config.toml
num_hidden_layers = 13
hidden_size = 448
num_attention_heads = 7
num_key_value_heads = 1
head_dim = 64
intermediate_size = 1344
vocab_size = 8468
hidden_act = "swiglu"
norm = "rmsnorm"
norm_place = "pre"
norm_eps = 1e-06
positions = "rope"
rope_theta = 10000.0
rope_fraction = 1.0
qk_norm = true
attn_scale = 0.125
bias = "none"
tie_word_embeddings = false
parallel_block = false
init = "orth"
init_std_qkv = 0.0214
init_std_o = 0.00419
init_std_up = 0.0214
init_std_down = 0.00419
optimizer = "adam_variant"
learning_rate = 0.00117
lr_mult_up = 0.888
beta1 = 0.95
beta2 = 0.95
lr_head = 0.00689
max_grad_norm = 0.5
warmup_steps = 276
schedule = "wsd"
decay_fraction = 1.0
decay_shape = "linear"
final_lr_fraction = 0.02
batch_tokens = 131072
max_seq_len = 2048
doc_mask = true
train_tokens = 443600000
max_steps = 3385
dataset = "wikipedia_en"
MLP neurons of a small language model. Each row is named by its layer, matrix (gate and up: input weights) and neuron, and shows model dimensions 256-351. Each number is 200 + 40 x the weight over its row's rms, rounded and kept within 0 to 999. A neuron's up and down rows have the sign that makes its largest values positive.
After each neuron's rows, "fires in" lists the words (lower case) most often at its 100 highest values on Wikipedia text that the model never trained on.

L9.gate453,264,256,257,214,157,260,218,187,176,238,132,96,183,213,247,179,231,230,242,221,175,214,175,215,205,205,180,274,152,139,179,252,193,223,153,240,196,215,167,202,154,153,179,233,179,228,292,216,203,194,200,225,131,193,257,184,193,200,209,138,198,154,189,155,181,218,187,234,298,182,229,310,228,184,259,231,156,89,150,169,259,152,249,210,260,108,127,218,246,255,172,192,218,191,228,272
L9.up453,180,221,225,240,193,183,201,197,192,177,258,80,281,200,213,263,211,198,199,202,134,172,184,159,262,269,252,192,221,283,243,177,140,156,226,173,211,244,131,183,168,175,125,179,137,176,156,248,183,227,183,209,146,242,103,214,165,181,193,171,233,200,247,185,158,212,208,177,213,199,202,143,275,159,214,206,183,220,215,200,180,158,186,208,179,274,240,212,192,190,239,257,167,200,218,224
fires in: "to", "he", "his", "s"

L10.gate398,227,191,251,174,210,235,254,223,176,223,214,197,216,205,188,190,161,224,196,270,184,127,143,179,298,250,194,230,134,220,146,246,222,175,165,164,202,261,229,217,208,85,225,253,176,212,191,259,276,192,178,202,253,226,176,173,203,170,179,245,170,155,218,252,216,258,209,251,201,162,264,214,171,257,146,215,270,123,170,208,281,156,216,186,138,219,205,195,229,179,140,199,131,207,188,149
L10.up398,204,234,225,156,263,147,186,258,180,240,195,237,157,266,172,127,198,296,215,253,262,199,255,201,180,232,284,204,213,198,215,191,244,172,210,184,168,181,169,269,171,185,190,204,238,248,167,191,270,240,215,201,242,240,197,149,158,239,230,162,208,240,120,224,186,181,176,333,158,256,281,162,198,239,176,106,148,200,232,258,159,203,195,165,157,241,175,146,139,121,227,173,204,116,259,203
fires in: "on", "in", "by", "clinched"

L9.gate916,254,176,182,175,155,268,236,211,154,129,165,193,177,254,206,185,248,231,243,230,153,299,215,191,199,212,214,140,188,165,229,189,226,208,162,124,213,166,209,134,195,181,149,127,130,168,177,243,196,160,143,164,341,300,229,159,175,216,225,165,192,191,177,185,213,142,234,255,188,260,187,267,137,125,224,143,182,190,170,157,176,206,251,215,263,247,158,243,197,185,179,169,280,125,200,197
L9.up916,187,164,252,204,240,243,226,243,236,181,185,230,169,231,207,185,170,266,256,213,216,172,201,223,94,255,227,193,237,187,199,234,238,267,250,198,295,126,200,263,250,251,218,239,217,258,217,123,256,272,156,158,184,146,231,183,217,193,203,209,242,252,195,185,246,198,231,228,164,204,232,144,164,252,272,230,247,166,182,170,294,218,264,177,267,198,215,192,196,148,212,216,187,161,181,176
fires in: "a", "about", "rice"

L8.gate993,202,164,233,189,164,223,104,231,307,209,159,215,185,160,259,198,171,261,175,217,172,246,179,241,178,187,160,246,184,276,211,252,155,175,202,143,232,205,239,149,128,189,243,333,219,165,145,226,176,186,197,226,217,260,211,268,223,242,202,150,158,144,165,158,247,234,276,210,244,202,179,205,170,257,239,239,215,203,209,174,174,229,180,97,206,197,230,228,205,245,182,201,138,262,138,206
L8.up993,204,212,285,294,210,150,218,196,197,265,225,171,230,136,224,198,234,192,266,191,179,218,177,210,165,192,194,295,164,194,225,167,126,273,222,194,204,210,280,227,162,259,217,260,154,140,244,176,210,158,144,180,193,230,204,174,169,188,118,203,199,183,214,169,184,176,177,218,208,196,228,211,158,276,235,224,182,133,192,192,223,206,239,185,224,173,166,166,268,173,191,173,212,200,207,164
fires in: "april", "march", "february", "may"

L10.gate103,244,187,98,217,242,184,289,207,165,208,199,224,169,222,257,115,119,238,248,184,181,206,177,198,163,211,239,213,216,245,187,208,224,212,163,151,246,285,191,202,206,256,193,215,210,159,193,199,252,198,236,155,159,178,234,197,227,166,154,212,164,220,175,248,210,206,214,167,221,95,246,183,235,206,157,210,156,242,192,210,220,203,207,267,137,168,126,174,172,240,187,196,297,154,205,222
L10.up103,173,225,186,203,200,199,195,136,208,223,188,234,184,202,214,228,210,109,185,178,192,132,173,141,178,88,231,111,259,210,251,191,191,211,177,292,265,171,249,202,169,133,188,161,241,177,237,157,207,171,266,266,107,202,185,216,219,239,222,174,185,214,168,157,178,267,211,193,141,241,195,216,203,167,200,244,229,184,106,161,159,193,187,210,218,266,172,220,148,222,189,150,214,202,226,239
fires in: "was", "were", "are", "is", "began", "starts"

L9.gate1082,245,211,253,163,185,222,223,173,182,254,196,105,157,148,153,215,194,120,223,240,238,243,184,227,252,210,186,207,240,220,189,225,199,152,151,111,201,245,233,184,128,212,200,254,218,198,214,140,125,204,141,192,227,256,260,184,171,217,210,224,190,206,235,171,159,141,191,131,208,146,212,182,209,129,217,196,197,224,202,215,209,224,198,237,263,221,140,283,221,195,251,238,191,249,190,231
L9.up1082,214,143,156,189,165,159,277,107,199,204,264,107,228,109,250,229,158,163,212,167,231,164,240,190,222,165,181,271,170,171,237,171,212,245,209,238,183,215,250,155,205,228,200,129,172,183,193,226,125,178,246,250,251,171,182,190,221,177,159,215,263,219,151,157,201,255,127,213,192,193,198,198,231,122,213,251,210,203,179,173,226,173,283,249,177,234,238,251,166,157,182,243,194,196,277,126
fires in: "would", "to", "can", "could", "might"

L9.gate253,192,174,197,218,172,101,217,135,180,221,164,138,203,241,147,201,246,150,208,184,188,225,168,203,262,262,187,209,152,152,215,229,188,207,248,216,205,200,194,203,251,173,227,174,168,161,282,220,220,182,203,174,179,260,166,149,162,275,143,211,177,283,192,164,293,181,237,119,130,151,263,178,266,239,123,195,189,206,175,256,214,207,188,177,200,167,194,155,250,186,253,195,167,177,198,222
L9.up253,149,187,189,191,182,237,238,177,179,261,185,196,219,188,186,225,194,147,150,159,207,170,197,249,230,168,244,220,225,237,330,206,217,108,196,110,239,158,179,205,192,175,226,181,162,189,249,225,209,228,253,148,213,189,231,193,208,221,177,230,148,280,203,201,214,186,211,136,109,143,253,188,146,127,189,230,231,213,158,155,199,205,206,283,215,191,203,240,179,207,245,228,221,144,199,220
fires in: "as", "was", "appointed", "became", "named", "elected"

L7.gate848,168,188,207,262,173,217,264,183,190,229,194,202,225,246,247,251,237,222,137,268,242,221,176,226,211,91,234,236,213,194,242,164,236,179,173,233,256,283,171,149,248,303,196,165,196,217,129,158,243,144,168,252,169,243,196,279,178,167,186,234,117,193,233,188,193,188,246,168,206,198,253,244,221,181,285,206,222,216,160,151,212,200,169,197,185,175,146,209,252,223,235,214,184,282,215,234
L7.up848,187,237,209,202,244,184,193,249,233,249,258,233,259,246,211,169,165,207,178,179,152,147,235,213,255,173,142,207,223,270,181,216,243,220,184,211,207,191,180,221,236,204,236,228,213,170,206,169,211,241,177,174,153,164,163,207,161,220,258,205,200,232,264,186,232,211,232,254,292,212,199,198,198,252,184,136,176,207,219,192,182,209,141,186,239,221,212,220,218,131,210,202,287,189,230,181
fires in: "on", "of", "along", "gloucester", "with", "in"

L7.gate1276,254,231,225,144,311,186,191,202,191,204,190,234,199,84,212,222,118,219,208,214,184,245,168,225,207,133,222,183,157,218,175,212,242,214,187,171,143,252,213,200,168,258,177,251,213,213,169,227,184,214,218,242,222,204,215,213,177,196,239,150,213,200,163,99,217,124,229,204,194,165,210,270,219,189,254,159,197,205,144,183,125,192,225,288,262,242,213,209,197,188,223,229,146,174,215,162
L7.up1276,245,198,183,159,231,200,154,238,153,220,182,247,129,211,188,123,197,164,226,186,162,132,204,205,205,185,236,197,170,161,164,189,223,170,172,240,271,195,173,133,163,219,226,161,216,236,224,219,157,242,170,175,198,295,179,190,199,189,268,155,181,208,217,187,193,183,143,194,130,178,188,226,188,173,124,210,198,190,196,236,144,141,221,191,206,196,200,166,233,267,189,158,292,160,229,237
fires in: "of", "in", "from", "on"

L10.gate221,198,188,152,237,167,227,273,229,135,170,227,150,204,152,201,220,198,230,224,199,283,153,238,163,193,200,199,224,172,224,221,179,199,250,237,215,147,173,168,150,178,215,167,250,195,254,176,164,149,173,117,282,226,262,259,188,193,181,171,241,216,167,158,178,200,108,229,248,179,165,146,271,224,283,216,160,204,194,178,225,215,208,166,234,306,210,245,178,208,199,198,236,164,173,247,273
L10.up221,275,167,169,140,219,289,172,197,151,204,233,234,249,211,195,168,174,209,208,205,168,213,271,111,229,165,215,169,180,276,261,208,192,172,176,159,266,220,224,189,166,144,243,146,210,208,240,277,151,194,164,207,146,213,184,211,216,213,193,203,215,177,218,234,192,255,242,210,192,182,181,204,184,173,168,190,173,216,148,127,260,234,146,201,257,179,142,223,230,180,272,204,176,286,224,265
fires in: "in", "was", "born", "on", "as", "is"

L9.gate977,237,155,192,139,246,232,137,231,174,168,178,238,169,134,224,276,189,183,171,128,233,239,224,203,194,174,216,236,222,210,300,224,289,217,235,115,184,200,155,247,142,209,250,244,184,208,171,161,191,184,267,171,189,213,228,197,169,173,190,254,122,232,243,240,195,179,206,178,164,202,253,116,159,211,191,208,170,196,163,184,249,131,149,157,151,229,187,152,205,226,147,195,193,221,212,152
L9.up977,179,156,224,169,230,249,209,194,215,218,168,230,208,160,262,182,180,188,135,246,182,142,195,213,220,201,165,197,179,209,251,161,210,149,206,238,196,233,208,246,200,186,168,236,160,261,244,200,200,289,179,215,309,225,192,224,199,211,198,236,219,245,187,235,226,216,167,164,217,263,126,170,223,134,199,214,178,272,220,295,283,213,282,180,163,174,227,151,216,156,193,214,156,181,150,198
fires in: "he", "career", "him", "on", "life"

L9.gate753,209,143,251,176,184,262,231,185,160,179,230,146,191,250,196,204,106,222,246,136,279,186,193,121,206,204,241,165,180,224,149,157,151,136,171,150,195,147,196,179,175,209,234,269,178,131,147,153,213,252,200,122,196,212,294,173,138,189,197,158,207,228,179,193,220,189,151,203,231,207,219,190,204,265,187,236,116,209,200,247,237,258,267,150,203,165,173,196,192,154,153,242,200,182,293,174
L9.up753,269,228,204,226,216,222,136,251,188,199,96,166,138,226,261,129,236,177,152,121,166,229,197,179,188,174,259,168,165,153,242,191,163,214,156,145,207,184,241,214,164,206,222,185,228,134,169,183,191,241,208,110,236,180,212,212,208,247,147,208,218,209,234,303,222,222,225,143,188,198,218,194,261,176,240,245,218,141,198,177,164,115,236,164,181,190,210,213,209,213,176,200,249,219,193,258
fires in: "was", "were", "being", "when", "while", "those"

L10.gate1268,292,165,207,205,272,121,272,180,147,189,127,149,196,228,149,183,156,235,206,169,222,210,200,208,147,216,275,195,138,174,194,214,214,170,284,168,204,196,248,152,168,175,147,142,151,218,228,148,197,161,261,254,221,204,196,152,125,258,173,241,171,226,159,170,212,96,171,219,212,178,198,210,206,175,204,236,124,158,196,252,221,210,241,249,232,209,192,258,197,205,187,250,225,169,315,182
L10.up1268,162,155,232,200,230,186,207,216,225,193,157,203,145,202,148,150,192,194,188,167,217,247,207,257,162,113,256,272,278,191,260,142,155,289,239,158,184,160,154,72,253,167,159,212,203,183,234,154,203,149,188,197,263,188,154,124,147,213,160,267,221,182,131,168,189,169,186,191,243,224,206,231,201,209,203,213,115,175,241,136,254,184,174,145,235,189,288,269,179,187,227,206,244,205,247,168
fires in: "as", "was", "became"

L9.gate596,217,183,202,252,247,128,95,239,236,181,177,185,171,163,199,226,145,157,231,123,220,207,251,172,151,190,212,174,207,124,223,162,186,198,201,198,182,211,172,210,245,199,191,273,168,213,181,191,240,169,106,207,150,212,211,193,172,232,250,151,203,215,250,124,241,171,244,223,229,169,236,225,165,233,179,236,185,195,175,185,230,300,257,226,238,196,267,288,200,213,166,140,252,214,237,213
L9.up596,266,217,194,217,256,223,198,182,153,185,188,314,213,204,214,228,216,179,221,246,173,190,264,144,201,229,215,154,179,176,123,189,259,183,144,216,201,259,178,140,159,185,159,123,145,213,209,231,177,225,162,146,208,190,264,116,155,173,235,246,173,262,210,118,226,166,258,220,216,180,204,261,179,239,212,213,232,257,149,209,196,175,224,141,210,196,190,214,207,236,181,234,186,195,163,159
fires in: "of", "on", "the", "in"

L7.gate326,273,222,181,271,271,257,221,184,139,212,168,209,168,223,209,170,124,144,237,224,207,248,202,245,252,253,199,188,176,229,224,174,211,248,255,182,150,206,216,256,216,215,179,193,135,159,166,161,185,229,204,218,249,215,235,171,146,260,210,184,180,221,157,195,195,77,231,168,170,149,262,210,186,227,190,188,182,268,187,218,235,228,247,211,217,184,232,210,102,228,223,256,183,213,140,211
L7.up326,257,212,197,203,225,298,179,203,175,173,110,198,186,157,249,178,231,183,148,281,275,212,255,257,220,176,211,169,184,143,256,209,126,180,194,247,141,176,221,211,225,207,131,225,186,188,211,270,235,239,201,166,170,214,241,173,189,149,196,158,147,191,167,211,177,176,200,119,153,185,197,166,282,190,159,258,210,238,219,258,148,227,194,194,221,212,177,151,212,255,202,193,199,196,181,193
fires in: "to", "not", "t", "later"

L7.gate137,255,234,222,223,144,192,189,112,233,231,191,168,193,165,266,262,122,225,194,184,214,203,137,96,136,229,255,257,199,228,187,169,267,179,183,248,230,177,270,234,141,216,207,319,226,238,211,185,183,150,209,191,165,233,179,183,259,192,172,136,175,200,161,271,230,186,173,156,209,103,141,176,163,243,188,199,178,288,194,259,205,190,213,177,239,198,157,215,225,146,161,241,179,142,194,175
L7.up137,211,240,248,129,181,225,223,200,201,202,146,59,236,187,150,134,211,252,290,135,149,181,184,136,251,252,127,185,177,204,185,249,184,199,242,198,223,194,198,202,199,229,165,176,228,173,199,262,249,200,246,207,209,141,106,134,174,166,231,215,207,178,264,229,109,220,175,199,192,183,206,266,193,144,180,139,205,181,191,200,202,218,166,221,201,296,215,217,213,193,206,182,193,220,163,163
fires in: "for", "of", "to", "his"

L8.gate316,158,223,174,138,266,197,181,95,111,211,114,257,144,218,176,227,161,247,106,187,188,179,160,190,304,237,236,243,227,231,214,183,188,157,256,244,182,182,119,228,192,207,115,207,184,220,220,272,199,144,231,190,158,210,262,228,184,254,190,239,192,201,242,227,203,259,120,194,208,180,283,198,179,150,141,194,164,207,111,185,98,230,230,168,194,211,244,192,307,201,288,189,178,225,232,211
L8.up316,154,96,262,178,199,191,199,204,182,191,228,109,206,181,170,197,131,209,194,150,216,229,173,175,166,212,206,253,153,191,244,198,186,169,220,143,203,232,179,162,205,164,251,276,207,211,278,132,140,147,172,160,185,232,202,156,175,197,139,182,231,174,230,186,190,222,148,148,228,134,181,170,161,237,202,181,103,192,257,197,197,174,221,183,206,208,241,224,188,169,156,219,232,172,217,212
fires in: "was", "for", "became", "as", "came", "title"

L6.gate1313,238,200,200,219,289,139,176,169,200,197,191,112,230,181,269,162,209,211,221,187,312,275,263,220,182,188,234,179,178,198,223,195,231,207,194,199,165,248,231,281,172,165,159,166,175,202,220,140,173,203,218,237,248,186,140,213,202,267,158,153,231,203,188,187,184,163,204,252,152,181,183,210,146,225,228,204,140,192,213,209,152,226,207,205,207,215,227,240,121,219,133,142,209,181,231,126
L6.up1313,213,201,130,153,280,253,188,154,192,227,271,233,162,154,178,192,237,243,193,169,251,272,202,154,219,222,256,167,223,165,201,255,139,124,175,244,166,272,171,188,258,258,192,192,179,200,131,201,185,242,127,198,207,170,230,185,140,201,261,183,234,157,220,246,224,143,191,232,246,181,225,226,247,200,187,171,205,199,173,156,213,158,281,188,151,199,224,198,225,210,210,171,163,298,153,203
fires in: "not", "t", "eventually", "only", "later", "quickly"

L9.gate998,226,207,220,194,265,193,220,162,138,209,193,99,229,259,170,182,198,142,209,229,169,193,204,178,262,183,230,208,218,191,216,214,231,228,155,163,243,253,190,197,176,216,199,141,190,251,227,223,204,286,148,241,185,209,200,115,185,199,259,242,234,167,155,168,190,169,265,311,206,255,221,226,259,239,140,213,167,204,134,242,179,199,261,237,217,198,126,196,195,264,177,268,178,141,205,237
L9.up998,225,164,185,247,146,218,201,159,206,220,203,131,251,229,247,180,194,213,188,203,229,231,186,206,163,267,192,192,175,205,230,225,191,109,154,229,215,194,230,243,121,280,205,266,248,214,196,232,142,182,208,167,179,206,190,93,159,173,142,207,201,244,205,225,210,260,282,266,133,150,218,191,141,214,181,254,228,159,187,189,286,242,170,254,227,172,263,211,191,250,192,194,157,186,292,181
fires in: "had", "to", "s", "have"

L9.gate321,172,246,200,157,237,168,146,207,197,256,234,131,120,255,155,175,154,147,174,170,183,205,217,229,157,214,124,241,230,253,213,202,201,277,297,236,180,153,147,216,96,170,219,274,252,164,166,161,194,248,195,227,186,230,195,238,145,246,210,182,159,213,214,284,152,234,193,178,154,172,157,190,167,267,221,251,176,177,159,256,247,188,199,115,136,272,228,313,178,258,141,141,219,183,195,199
L9.up321,148,189,266,217,255,248,252,265,200,271,243,111,209,147,300,201,169,205,226,142,255,222,165,255,225,173,157,203,188,198,209,220,281,279,238,254,201,211,234,236,192,232,141,268,212,254,222,217,154,197,206,161,291,203,205,207,91,211,262,181,155,182,210,258,214,177,218,168,178,181,178,304,197,264,192,195,251,226,201,238,224,254,228,135,183,228,168,288,221,265,188,192,134,274,188,192
fires in: "to", "may", "by", "after", "not", "t"

L9.gate523,155,211,185,177,143,236,215,180,284,205,160,157,214,218,198,223,158,189,180,256,233,269,221,184,117,177,189,160,275,246,194,226,196,132,235,158,258,248,207,219,189,116,181,218,207,196,164,154,173,193,217,255,167,194,234,274,210,288,138,148,232,177,205,207,241,182,233,247,134,101,168,163,178,212,182,159,285,132,174,204,190,193,211,166,222,129,215,218,234,211,185,240,204,152,207,243
L9.up523,252,271,263,184,195,181,174,216,104,152,276,151,245,168,276,206,189,192,245,140,200,252,159,235,142,152,193,216,245,243,118,217,239,188,200,152,201,177,262,197,251,207,223,203,202,159,198,221,232,259,218,169,169,129,175,171,140,228,166,216,220,169,176,223,211,240,197,282,260,269,206,186,216,210,219,162,202,161,200,202,206,219,202,196,188,227,221,145,157,154,219,144,236,158,210,156
fires in: "january", "february", "march", "may", "september", "december"

L10.gate851,131,226,216,136,201,295,156,161,158,216,182,166,164,214,194,242,203,181,226,227,179,241,256,199,209,227,280,174,227,153,172,195,150,215,248,132,255,255,184,154,189,164,188,194,162,137,213,225,199,157,220,170,216,210,298,150,157,197,193,142,202,163,225,192,188,224,236,182,270,223,232,240,196,158,184,178,162,215,170,119,239,156,267,228,226,180,145,182,175,217,189,188,237,188,153,177
L10.up851,290,256,233,265,215,186,119,142,172,164,160,154,215,186,187,248,193,247,208,150,243,218,271,257,243,145,228,175,194,185,201,217,201,174,171,251,225,161,141,99,174,150,158,235,245,167,237,183,266,124,204,215,192,219,144,281,234,228,199,178,141,146,151,190,266,270,208,171,209,264,192,228,234,178,262,234,233,180,208,205,197,251,247,141,182,161,250,282,220,170,317,243,231,211,175,250
fires in: "a", "the", "our", "my", "st"

L8.gate1095,241,240,219,125,235,154,195,220,259,202,191,208,156,173,220,151,166,126,251,216,191,179,201,183,220,198,209,161,212,258,175,232,226,240,180,172,217,269,245,266,202,202,254,178,144,167,184,209,187,177,228,154,247,220,186,181,135,236,191,223,224,162,193,186,130,238,242,141,206,152,255,192,216,175,226,149,134,239,205,201,217,196,226,238,203,211,221,193,278,174,171,260,256,175,258,193
L8.up1095,245,236,146,212,169,241,206,271,167,170,182,136,157,283,222,146,266,213,184,199,198,162,223,228,220,147,229,217,222,216,205,281,171,275,185,216,186,145,165,159,180,215,173,194,224,177,261,216,197,262,277,253,180,153,215,212,194,277,117,140,203,209,97,116,220,217,228,201,231,234,194,185,201,205,158,309,157,89,197,167,243,163,225,289,216,187,231,172,132,225,204,236,196,227,170,159
fires in: "was", "is", "were", "been", "are"

L6.gate709,203,246,184,180,162,183,185,175,127,217,222,196,148,207,229,235,216,249,208,200,252,241,155,196,238,237,148,248,254,208,230,253,257,236,236,249,216,198,244,194,223,252,218,147,167,181,219,213,200,178,222,251,252,145,246,137,198,211,178,221,128,168,211,130,157,186,226,226,218,204,179,154,153,247,107,252,199,168,151,256,198,233,187,265,166,207,202,160,152,192,123,206,180,114,262,198
L6.up709,249,191,170,149,201,197,196,195,245,223,231,219,160,290,204,145,208,251,232,152,174,231,234,211,239,185,201,191,208,182,190,88,231,164,229,227,190,168,174,162,203,161,213,179,163,283,176,203,202,268,199,161,174,190,283,113,219,229,165,275,154,147,176,133,189,209,288,221,220,166,264,178,176,188,192,190,238,199,230,277,251,208,182,236,216,152,219,245,241,228,186,203,191,223,266,225
fires in: "of", "to", "users"

L6.gate669,219,236,196,225,236,182,170,168,121,226,151,144,179,181,210,241,251,237,180,185,177,222,142,219,239,250,196,150,237,174,223,259,140,198,224,219,237,263,215,152,194,213,196,261,144,216,210,175,164,147,186,216,198,217,185,223,171,256,190,201,115,182,222,168,182,225,168,182,213,188,183,163,144,236,210,206,225,215,179,210,273,192,232,205,188,195,188,247,147,193,180,296,188,134,167,204
L6.up669,264,198,190,260,251,285,187,185,217,143,197,236,171,221,186,163,120,176,152,174,246,183,177,159,189,179,189,255,178,196,295,183,248,142,173,252,214,219,261,201,257,217,221,184,171,258,164,225,176,180,159,274,180,184,165,140,172,137,182,174,176,180,225,194,157,169,287,232,190,172,226,156,170,224,148,214,239,284,168,212,226,303,166,227,149,184,161,218,211,210,228,171,242,192,190,208
fires in: "career", "and", "a", "in", "as", "format"

L10.gate128,166,210,264,227,153,202,309,236,235,211,164,232,237,262,155,168,272,164,167,182,193,187,199,182,208,205,125,130,178,186,222,173,192,235,127,234,316,304,273,180,243,192,225,280,193,179,286,226,211,202,142,166,169,209,97,210,185,269,188,247,163,270,163,237,162,204,204,272,202,218,216,242,139,208,115,236,186,202,260,172,212,251,164,170,211,154,249,194,228,204,158,173,203,203,213,173
L10.up128,171,146,139,182,281,179,214,216,177,191,244,260,151,222,276,154,213,233,191,249,135,261,186,144,258,159,187,284,213,218,117,195,155,226,208,183,208,273,247,215,226,259,243,212,189,162,144,269,178,325,183,199,178,217,254,233,197,229,105,74,153,232,238,252,169,196,201,230,244,224,132,219,160,209,179,183,200,169,179,195,175,134,226,239,221,263,277,174,189,242,236,167,197,191,216,172
fires in: "was", "is"

L7.gate487,217,252,178,187,223,214,186,246,189,246,158,218,192,173,136,187,128,187,217,150,262,226,175,200,203,251,242,215,214,174,222,187,247,259,245,216,124,213,139,241,153,221,293,203,243,189,232,175,212,200,252,131,207,167,189,131,149,228,185,188,127,211,223,191,182,225,240,185,168,163,195,179,202,236,186,201,246,254,223,204,269,290,217,226,186,191,225,147,143,219,182,232,231,152,197,220
L7.up487,159,252,202,185,176,226,190,170,160,159,192,123,200,165,247,184,215,142,207,188,201,183,224,198,231,262,220,214,208,198,223,192,217,196,202,174,178,266,231,215,163,218,254,198,191,206,185,187,188,144,199,143,214,157,220,171,230,195,288,278,188,235,247,131,212,183,183,192,276,199,242,214,163,215,166,214,210,214,209,155,239,217,132,185,242,222,262,126,169,224,245,298,195,226,170,180
fires in: "to", "by", "of", "from"

L8.gate585,179,123,233,157,236,198,224,192,212,198,170,165,235,190,173,271,168,234,198,106,199,182,109,252,205,180,235,184,149,177,222,200,237,174,228,167,197,210,198,192,159,245,172,246,151,193,140,185,205,116,142,221,178,257,244,166,198,233,226,185,209,195,216,186,229,200,240,170,193,204,272,142,144,236,214,216,295,114,196,239,183,210,143,208,292,199,172,193,227,208,128,169,156,210,181,186
L8.up585,227,208,147,190,205,189,253,196,216,171,204,155,243,198,207,203,134,145,215,162,195,222,218,247,135,254,210,213,186,191,203,193,257,248,144,196,240,203,234,219,268,189,309,213,167,203,246,171,226,240,226,199,217,202,156,162,226,160,162,261,189,243,162,145,243,162,219,258,293,228,205,209,175,210,128,156,212,193,62,204,171,130,200,329,223,212,194,210,213,215,239,197,179,152,230,161
fires in: "in"

L6.gate634,217,161,195,199,244,171,236,193,198,202,225,243,198,186,253,246,127,166,236,207,194,163,109,162,206,184,241,290,199,213,161,215,174,281,231,139,233,242,205,161,151,224,170,193,211,180,230,209,161,173,137,182,253,287,244,243,164,213,239,201,168,169,178,151,237,165,233,216,211,222,278,180,213,153,177,210,179,165,238,194,167,198,142,203,165,203,203,193,223,131,150,122,215,218,222,167
L6.up634,225,208,240,194,196,178,285,227,259,188,253,163,184,229,238,257,192,137,205,240,165,197,258,159,294,193,114,167,173,195,183,202,219,206,168,182,210,152,243,225,168,213,147,188,219,257,171,165,231,202,180,174,261,149,213,219,166,269,229,209,212,275,172,214,218,201,293,196,194,175,299,197,233,149,225,175,217,247,189,129,154,237,266,160,147,142,202,262,157,98,225,201,216,216,238,268
fires in: "to", "on", "about"

L7.gate1135,254,62,175,182,171,200,160,171,109,199,189,188,230,262,112,252,155,172,189,272,200,233,149,197,171,224,184,219,234,203,168,215,196,216,173,184,228,155,166,175,163,80,209,214,244,141,220,159,181,188,208,235,262,216,190,227,225,233,186,178,226,173,251,275,284,189,224,195,157,147,210,119,177,208,144,261,192,203,136,132,222,208,252,163,207,108,203,236,181,236,199,206,224,143,273,191
L7.up1135,213,212,231,96,219,297,208,213,201,171,128,196,97,197,140,237,253,178,243,247,260,213,170,198,235,189,184,217,196,175,228,175,122,266,218,175,190,159,222,200,175,242,325,187,164,179,177,171,182,251,256,220,201,193,242,207,221,218,229,230,252,194,201,255,247,117,245,234,179,184,219,127,285,190,110,212,261,261,150,223,264,233,209,212,207,212,180,234,220,237,243,154,188,110,248,184
fires in: "a", "time", "part", "one", "much", "somewhat"

L10.gate1168,197,216,244,229,173,162,131,211,235,200,180,171,173,178,192,161,141,216,250,217,252,206,253,259,178,175,175,129,189,254,245,208,235,216,182,191,256,189,214,251,223,138,230,218,207,167,187,111,227,125,213,143,229,143,174,233,197,156,159,170,213,111,303,151,216,165,181,191,222,202,219,264,128,177,224,209,155,226,232,184,224,245,245,188,148,294,179,258,213,152,152,153,215,241,204,253
L10.up1168,188,195,163,113,162,153,249,254,152,209,267,202,128,253,200,150,248,175,196,283,199,184,163,248,222,203,246,202,201,187,236,161,166,231,245,203,182,157,222,271,279,219,161,138,192,187,234,144,177,222,148,155,157,253,209,89,151,239,189,253,223,193,233,172,206,235,256,198,173,202,251,216,272,212,155,221,189,241,107,175,147,135,234,184,184,227,284,199,196,174,230,239,241,138,217,230
fires in: "was", "were", "be", "are", "is"

L9.gate30,229,155,184,120,172,228,146,259,169,244,231,174,152,224,193,192,191,234,215,204,193,160,211,230,150,163,173,176,265,151,182,120,189,186,207,203,225,237,115,195,205,198,255,198,199,181,249,174,177,250,172,213,244,237,209,211,192,233,228,219,175,238,174,208,236,110,304,222,273,134,264,177,214,212,197,194,200,276,153,226,162,194,247,183,233,218,196,217,225,183,169,294,256,184,149,261
L9.up30,223,197,212,158,243,192,226,179,179,261,204,182,182,156,216,211,152,185,205,145,225,230,272,232,214,244,183,204,215,175,232,156,255,208,241,184,185,182,213,116,244,237,170,229,268,222,163,182,158,153,228,147,191,202,214,219,289,245,188,214,278,192,254,239,241,181,256,177,162,241,245,172,235,153,194,239,184,160,182,217,212,246,193,183,233,216,281,233,174,170,182,243,203,237,228,137
fires in: "over", "about", "of", "least", "age", "to"